MLP neurons of a small language model. Each row is named by its layer, matrix (down: output weights) and neuron, and shows model dimensions 0-127. Each number is 128 + 32 x the weight over its row's rms, rounded and kept within 0 to 255. Numbers have three digits each.
A block is one neuron, or neurons of one layer that tend to fire together. After each block is what it responds to, as a language model described it from the Wikipedia text at the highest values.

L7.down169:117148151161128103096174093162099117114131160081142185089130200141184124105142115172133119091137126149097191136155134138139163139157165056094148118150168104143119079132150110146111144143160067130126099123150130151104148148149150137135110090113136157113139139209062138140108114139151147098132097114172120142163175147146141104152161195119139139095144086121110132149125102155110127053125
L7.down442:193087112161099142071125094142154134203141141060122137131113136114114114186114093175142122145077103181120086135090118102150135093135151118126124136170120067097153151110126137166144127135044122093070168126173139144115095190113135156117076111162143125111118120116032144110163133150115112135150101118089193140107073163060143135176107176131095149133108077176139095155180122102068089115152
L7.down1077:180075167124086115117124144191103114140118156095139179123116145175131115121112142118174134101141071129136097114115095151151123115153071139112143061138228097142167109136169121159144123163119108101130103129124124121192166096147124131160147129181130131145098112148118090062096090143190106137142082126084119151167157107158100108106119120075099105124099129149122128170170191068145163131130
L7.down1092:167133099162087112076094153122135152072156081128215098120075146175132137087111114147143090143069180145074121117158150074145097110094135111080143090073154089138133140139135159143052166075101145107158182087096139058099163112125136133148087121110102118149085112139227128123218111165176154172135106081109157117143129202123122107148152082129082196135115125105144145101157087103146122191169
Description: Table row-end separators

L5.down22:167128096171094122079105153131143151082158094146208115130076135158141141094109107147143087156080179147064120138151147074137103094100159106093139097079134090143128150128141169162082177061107137104181190099096132025095153119134132142130080109129105113149093103146229124109216119148179150178136113084114146112141126183124125116148152081135104179129116112113147149115152080098140115182171
L5.down189:162136093161089128066096151136146153069157079134206114129076132172138142088129101151136089166081175142057134144138151079133104095101151109086155097093127100129131147134140168161072177075094142099175191108106135030105151108136136139129076121133115118134100111151229134113197115152175154167140127078109152111148110191131123117144160074132108176134122112108143145121157065091136109186164
L5.down233:066104114141097115141156103130096122150081087078128073122179124096115120133116123148137096162124140134207085144094106155172136139196109062154154114117089153126166151110129089073131080130155167175127155153099147141116083171109152182106132159115121121127131134119140152156179158121118182138119129104082128168131136116131166132109112141122150183141142073148108156122138184105131116097114
L5.down267:159123102157092127062104139140149151067159076134208117117081137159140150093130096150132090160080168134067117135151153073138097096108144106084139110091138088141130155136148170159082174058086133103178188113102122038100164114125137149124089110126097121126093109157233126113191119168183153171139110079114152109150118198135122110140162080129095186133117114095148135121156080088136123185164
L5.down284:164130097162085129065108148143139145076148072131208112122077144160138146086124110142138073160091182155067125132162147075146084099102150112090136095076133097133129144130144166155081174064104136104172188118109131045104151115134135140134073126128102117141098114149229121114203124155177149176134118071115153122138121178134125107152158074141100170132125114101155148117147077090132113182159
L5.down424:167135096152089126081097154128146135064148078120199116136076128173146147091109100133144084152083178145076124144153154067157096097106156111095130102071136088136141150130140174152079174085100151090181191112096133036109156119130134152137080115125110127127102119151227118119223120145175161180123117080124158110132114180121113113154154068137102169133110108111156146110159084104136123190177
L5.down478:170123099172095132071099151129147148074162085133206115129076143166144145084111109142133078157070177142063134134147159068148093091100157103093136100077129089138147147124141173147072184074095145097171183101105127032099165107133131135131079117120114121149094119152229121117205117144167155174132111074117155115140123189135120106152153068132096175134122108104147143118162078103148111185168
L5.down518:157135091163096126071099146135145144076149072132208117127079137161144151092126105155141082161083179142063131143151149078145091100098148100087148105081129088132129147133140167158085177064094135095179184100095131035097158116134136148136070115129102123135085107147239132120205122167177158178131115073116155113140114176134118113153153083135106180133112116101153141110157076100142123179163
L5.down599:101128129128133084180130097124119128080214120075071171118108132093102094096158173136133131081089147165181165138100114106183155121187117076130174115117126103167140121119142136131176173158113167123128145086152088097068104114165096190106124083108132148122135141123084066141101137082123128154104138130160154088149107111124148143170174106128157106132143132094165110135166106104118095153098
L5.down618:177127102170092124080097149128149144073157083122203119130082140166141140086121104146133078163072181142071136135143161066148088090113155106089135096090133079139140145134144180148083175081088151096171179104101121026099153113131134140127075115119102129138097112151227129120210115151172161178142126075112156113137123177126122103150150070138100175131113100107148153111167073098151109182166
L5.down660:161123093163090125062099140131142151070155070134202122124085140159146140093122108156132086166071171146069130144162146077140091093109150100090151110090126082136131143125143173165078171069093135107177181117110123030103157109131132143132078116126097127134093115145233129115190118162181156184139120081104153116140125192129122111147154068131105169130112111100154140115150073095139119188162
L5.down829:170133096173079124077096147128145152072158087136202109122079138167139157095107107149129088158081180140074139141158165067143089098097151103091133098089141089142132148129148183149074170065093138095172188099105123030098143113126128144131077106128108122146093112158233132113206122153179145179136115069114157106142118178128117107146149081132095179128118106112154148114156069099147109189167
L5.down1049:149129095163090119064097144138147152076155071144195126123077149169142155094129107149129079154087187150064127133153154091146100086106160109080142085082137086136132152134144164147076174060098135090170187101099133032096153118133141152134074129130102122133088106144226131116197118154190155178138125070116155118139126183127118110144148084133103176135126114100149146116152068095142124182168
L5.down1078:164126105167095130075105150132143154076158078139202106127076141163143148088121100147133086160078179142064133141153159070145090096097153100084138104078131089135132149141147176157082177067098145097178193105106137034095154117132128146129079116130101115141095104151232131111206123155176148177137124076115158106143126181126129112147157071127092185130110108105147143115151075104140112185167
L5.down1229:164124104166101133067089152129142148074153083134199112132083135170152143099114093147140078162074177142071129145144158069142090086096161109092138084083126080132138144126145174153080175083093145099181185109095123032122160108142111130138089116139107123134108116157232122113223129152164165174128109078122154118122120192122116109154145070132104184136111120109144143099158078102147114189167
L5.down1280:105127164082088167178142095114108152159161147118127115117134133163114145118110127152117146098082137142170072093127152160117154131173114150152029082088157086133168122099104104079178111150146086107061185149078164118173141133092072090147109104142113135089128140157089108122193130100156111145109133144062154124121118148166201162141140151101159180153135115144071156154143165110154158159146
Description: Table cell separators

L7.down584:127100145179137088083108105142149153121205107158108117136147123086091152111167124180136147093088149124128117144093147178109146096128172074102149035127114141135193110069099119128130100156133187172086124174144053146128100147066190139136085099122171110118069077099124160169084143116121182169111124091100119111062101162067159167118084113050157085092194173137102173121138104129078115085173
L7.down1012:131145098100113116173117124177140168134142088173108108131194123142155128143091136102164204100090108137142149121109114100161079140099116148128115133142134208140087120117149155191132141130161042108090149151132149095198146167126137116141134118085122114134101156122177125101168114165100055095143210089065126158118128131110156121078089142124135128119110123138103105164173121092086166128137
L7.down1027:165095206122127099153106077123137086135162141126152114162138146162121088180110160130125123056107072102095141122084145168165187101131053128127089053155211098132139151146125113108174114155171138117085172097161112153135159095097136095104151127111104146055124122159115071138136141160141134182183097140114155136150154071089094152080156219090176136111142148112098158065122078125117120071133
L7.down1516:129124127127159078143181145138158113134105123138151056121069166041120138119179058116150102175147171123120059114074050132087116089117081122119142066101130145137157130125138122156135102126160161113104163130148126142061127094109135109134160107126142118135129063089138102149146151157173104142164129190075103059169085072163153149073153149099117100125161138161130157102178088142154082119115
Description: East Asian name syllables

L5.down29:153146174163095129207135093171125099117113135108119067109134133081093103117134085123130098169083145124113156192096155080123119110112174160142112117094009128139099128118057102167163121151100144151098162106132123157081116152104152101074133197132164139205138081113168134133165118108142110098190119188126092107194086159163151114133120153125150105140147095120144123154090096121110110135103
L5.down96:131185142132148150117078145100126139145124131200145104181117091118124088168125100133118075143098143170136104149155145059067078079126121078124113135157102144115099162118145183108065133049112136099117125130191167125114099145153117079138099173167119152127137106096163177138133117057156130112132086155161114133115153180165137145146111087107089189104110150165067118196104120134065142089087
L5.down169:090098092154089147145190153112184165152135085116118023159209106160164090162137165171175097123144118101111130166167126113149106129159129166155123136039123083134113141114076119083185187059173170122164117167138125145121160065153136152117137110107144116140111132137128111159123129135104116118127134109136150106115135130081076103128099161097155136145090176134127083085143113154118124145087
L5.down346:067146141078170121136102146091143105165129195098145110065081165142117092155133142185164104135158105158087144081062139125075089145081181082160099119151097175067092140108115111113111137142159172098111125179134147146102121179164097073131121137038187080119142086152106155111140084103139135129176133118121101120133196133101127137119160130129090190131124120093105142115087089103084149156150
L5.down467:098074080102124013123127156124160154076132139097122147078169119108155124123205112115074138112111115159167099130137102175137129131078116185141107144156133069121087045143114136109158160093150119106118136096191117123133118165149118161157114175151118145151068122150114082123212154159179129183170160132108155112126151147110124149035107176100094145162152158093120072096113148104107144111117
L5.down509:124080163054187134122119076106106103144125127094163146077118152080132069139077169132168143136080178154113144121146127178107144121131149113147126141171074155175082121108116068098110117165187135190125163136174146090176100092125146138130138133126124089093105116142103169092120102098144115160119153110154168088113135153119134114103142141138112119175140172148111132137082120126111159155124
L5.down722:153156084149144090106119163095115172162095099109107067160136120168095156166152048143127097129082124182108139159077134088093099137120130159147120167125129132201095091104128119112140158135151126040154158092155111095122143135075155088129119179166140132127131080112140128056152069084232104134139130156149180153149122147109104107046170119177173123117106125135088078116169131131107137064117
L5.down744:135147159105141136144171119092138114179117137110116145128130144088131090114120231112148072186151105126102101057089102119125163158171110096164197122123107044101199120102178171128081170076114104140151131160137165114131112128176107116134114127107168148105076083118131129105129141119120175073118100090199112103050184141102116144113100133108098115134116204184134139130123145117143138072082
L5.down804:111180144143170113095135142142171138139099173131137172108147116147170078082089169145132102123108152102111183141167116163166185185247130150131143149104156153153147062107142140146142161134172129077106120090110142091189077071135096108102124118231125175146138120091171170132130123157061149111146173110152129204117148130145108080127106177129132123104130102170099148104114117185180098114084
L5.down923:105133144092129167146160098119149183160155125080133214081127176138089138038176114140141128214138129170144214124150143138132121129149140127114086071132122095108123123144146108137144139137137110170133124163159123087086118144146112101154091140099107098100142109122169087110134142094145138139192150113161072095153098114186113126088100162132159117173173095159121137160105158156157096056170
L5.down945:095109102155110098146164114093153121089151076092160175140135082102073199155133139083162124138082137150082117141138158150133149119153135134122184147116156080138112117175096132126151135140060129183072175096169160157110136122067136099172154106084100141045128107136091076164100076110110089147117077156133171074142141157089130157172128091095070157137094085105122114124097142131147144149085
L5.down1014:108200198163131133134136119125091157132166115114120114104160088149142148130084169156080122080086166138103136054163136124161188149107156130058150112130152159109185106126123143124152156133076149126120112187161154173135039088205099131114196168098070139141134120108157108182103110115132156150107136143146144134127130161079101201150132130109096125130071141151141037146151174207152120125114
L5.down1094:136148163135166140133151156109102090110160106106218160097100140109105159075116138166096148112155113078162134086163114153164141093162122161123110126151132130081142081104045081041180112103161091098119150136118145153197099131160143111183159099124122095131123126158154136063139081139073166161102180107156101156134143142136120124070144170190129086156132113118139103133100162137149102125123
L5.down1251:112099153141152093102117121156109146114141046149143186126127125138132112115139161150178164160170106186086116085096113107098127179157122166078142055130128146116084150126083104111151105129154106077094132116183154138153101102184118102191127109153134102098133113134135122097152093141116114067062166118113118187100189118122117177186141124121106093140125138139105152116132113114088121096096
L5.down1340:124148125109207121163199135124140114060108124145152121121162095041085171127111148142129138101128122107140127084179122093157171142171118120153141067125082116120185063103163168114158095138126110104184166144169152074155057158179087119128107132154126171143144115076101102100126105187137153075127141128136109111097178157162087136128109170142155122140128136156118093165066095142055055128106
L5.down1481:091173185123189153128116179113113154144105109083098072215166110120101068110099117126163130140126119117119184151141080133068075101181091100093126133125177111147163139124134112154138081099166152160093129090116130088123127186171154137126170134135068103155119094098194150123172092191207165112112166086104129184120143087096141203122086100085070108100099147137122130119177205085161101150137
Description: Mid-name word pieces

L9.down1505:090137147150178139114163116078138123119191124150109095119113141134156164124081111143117157123093155128123136158206131119180138084138146197107186141093171161135160098117103094164149115084169155103098050105127120068121138126125149189099134103144060108063130124163129093168178132183130135143068196095101195105119137119062140125132067116175118146141115224072114186111146141107156102104124
Description: Japanese name onsets

L9.down1203:106090108137125156171087151178110128085169147072094083171176044107087139158144161145112126175196162134123080106140125141079169187142133114163120125112094151133087098068101099114105190130174106174100146155120142103105120152131131135139126156148148170146194177108151140155162142141086187158116156129090135178148126117143123106135123175113124143113159151136176118125121132084166052064158
Description: Sports results and career text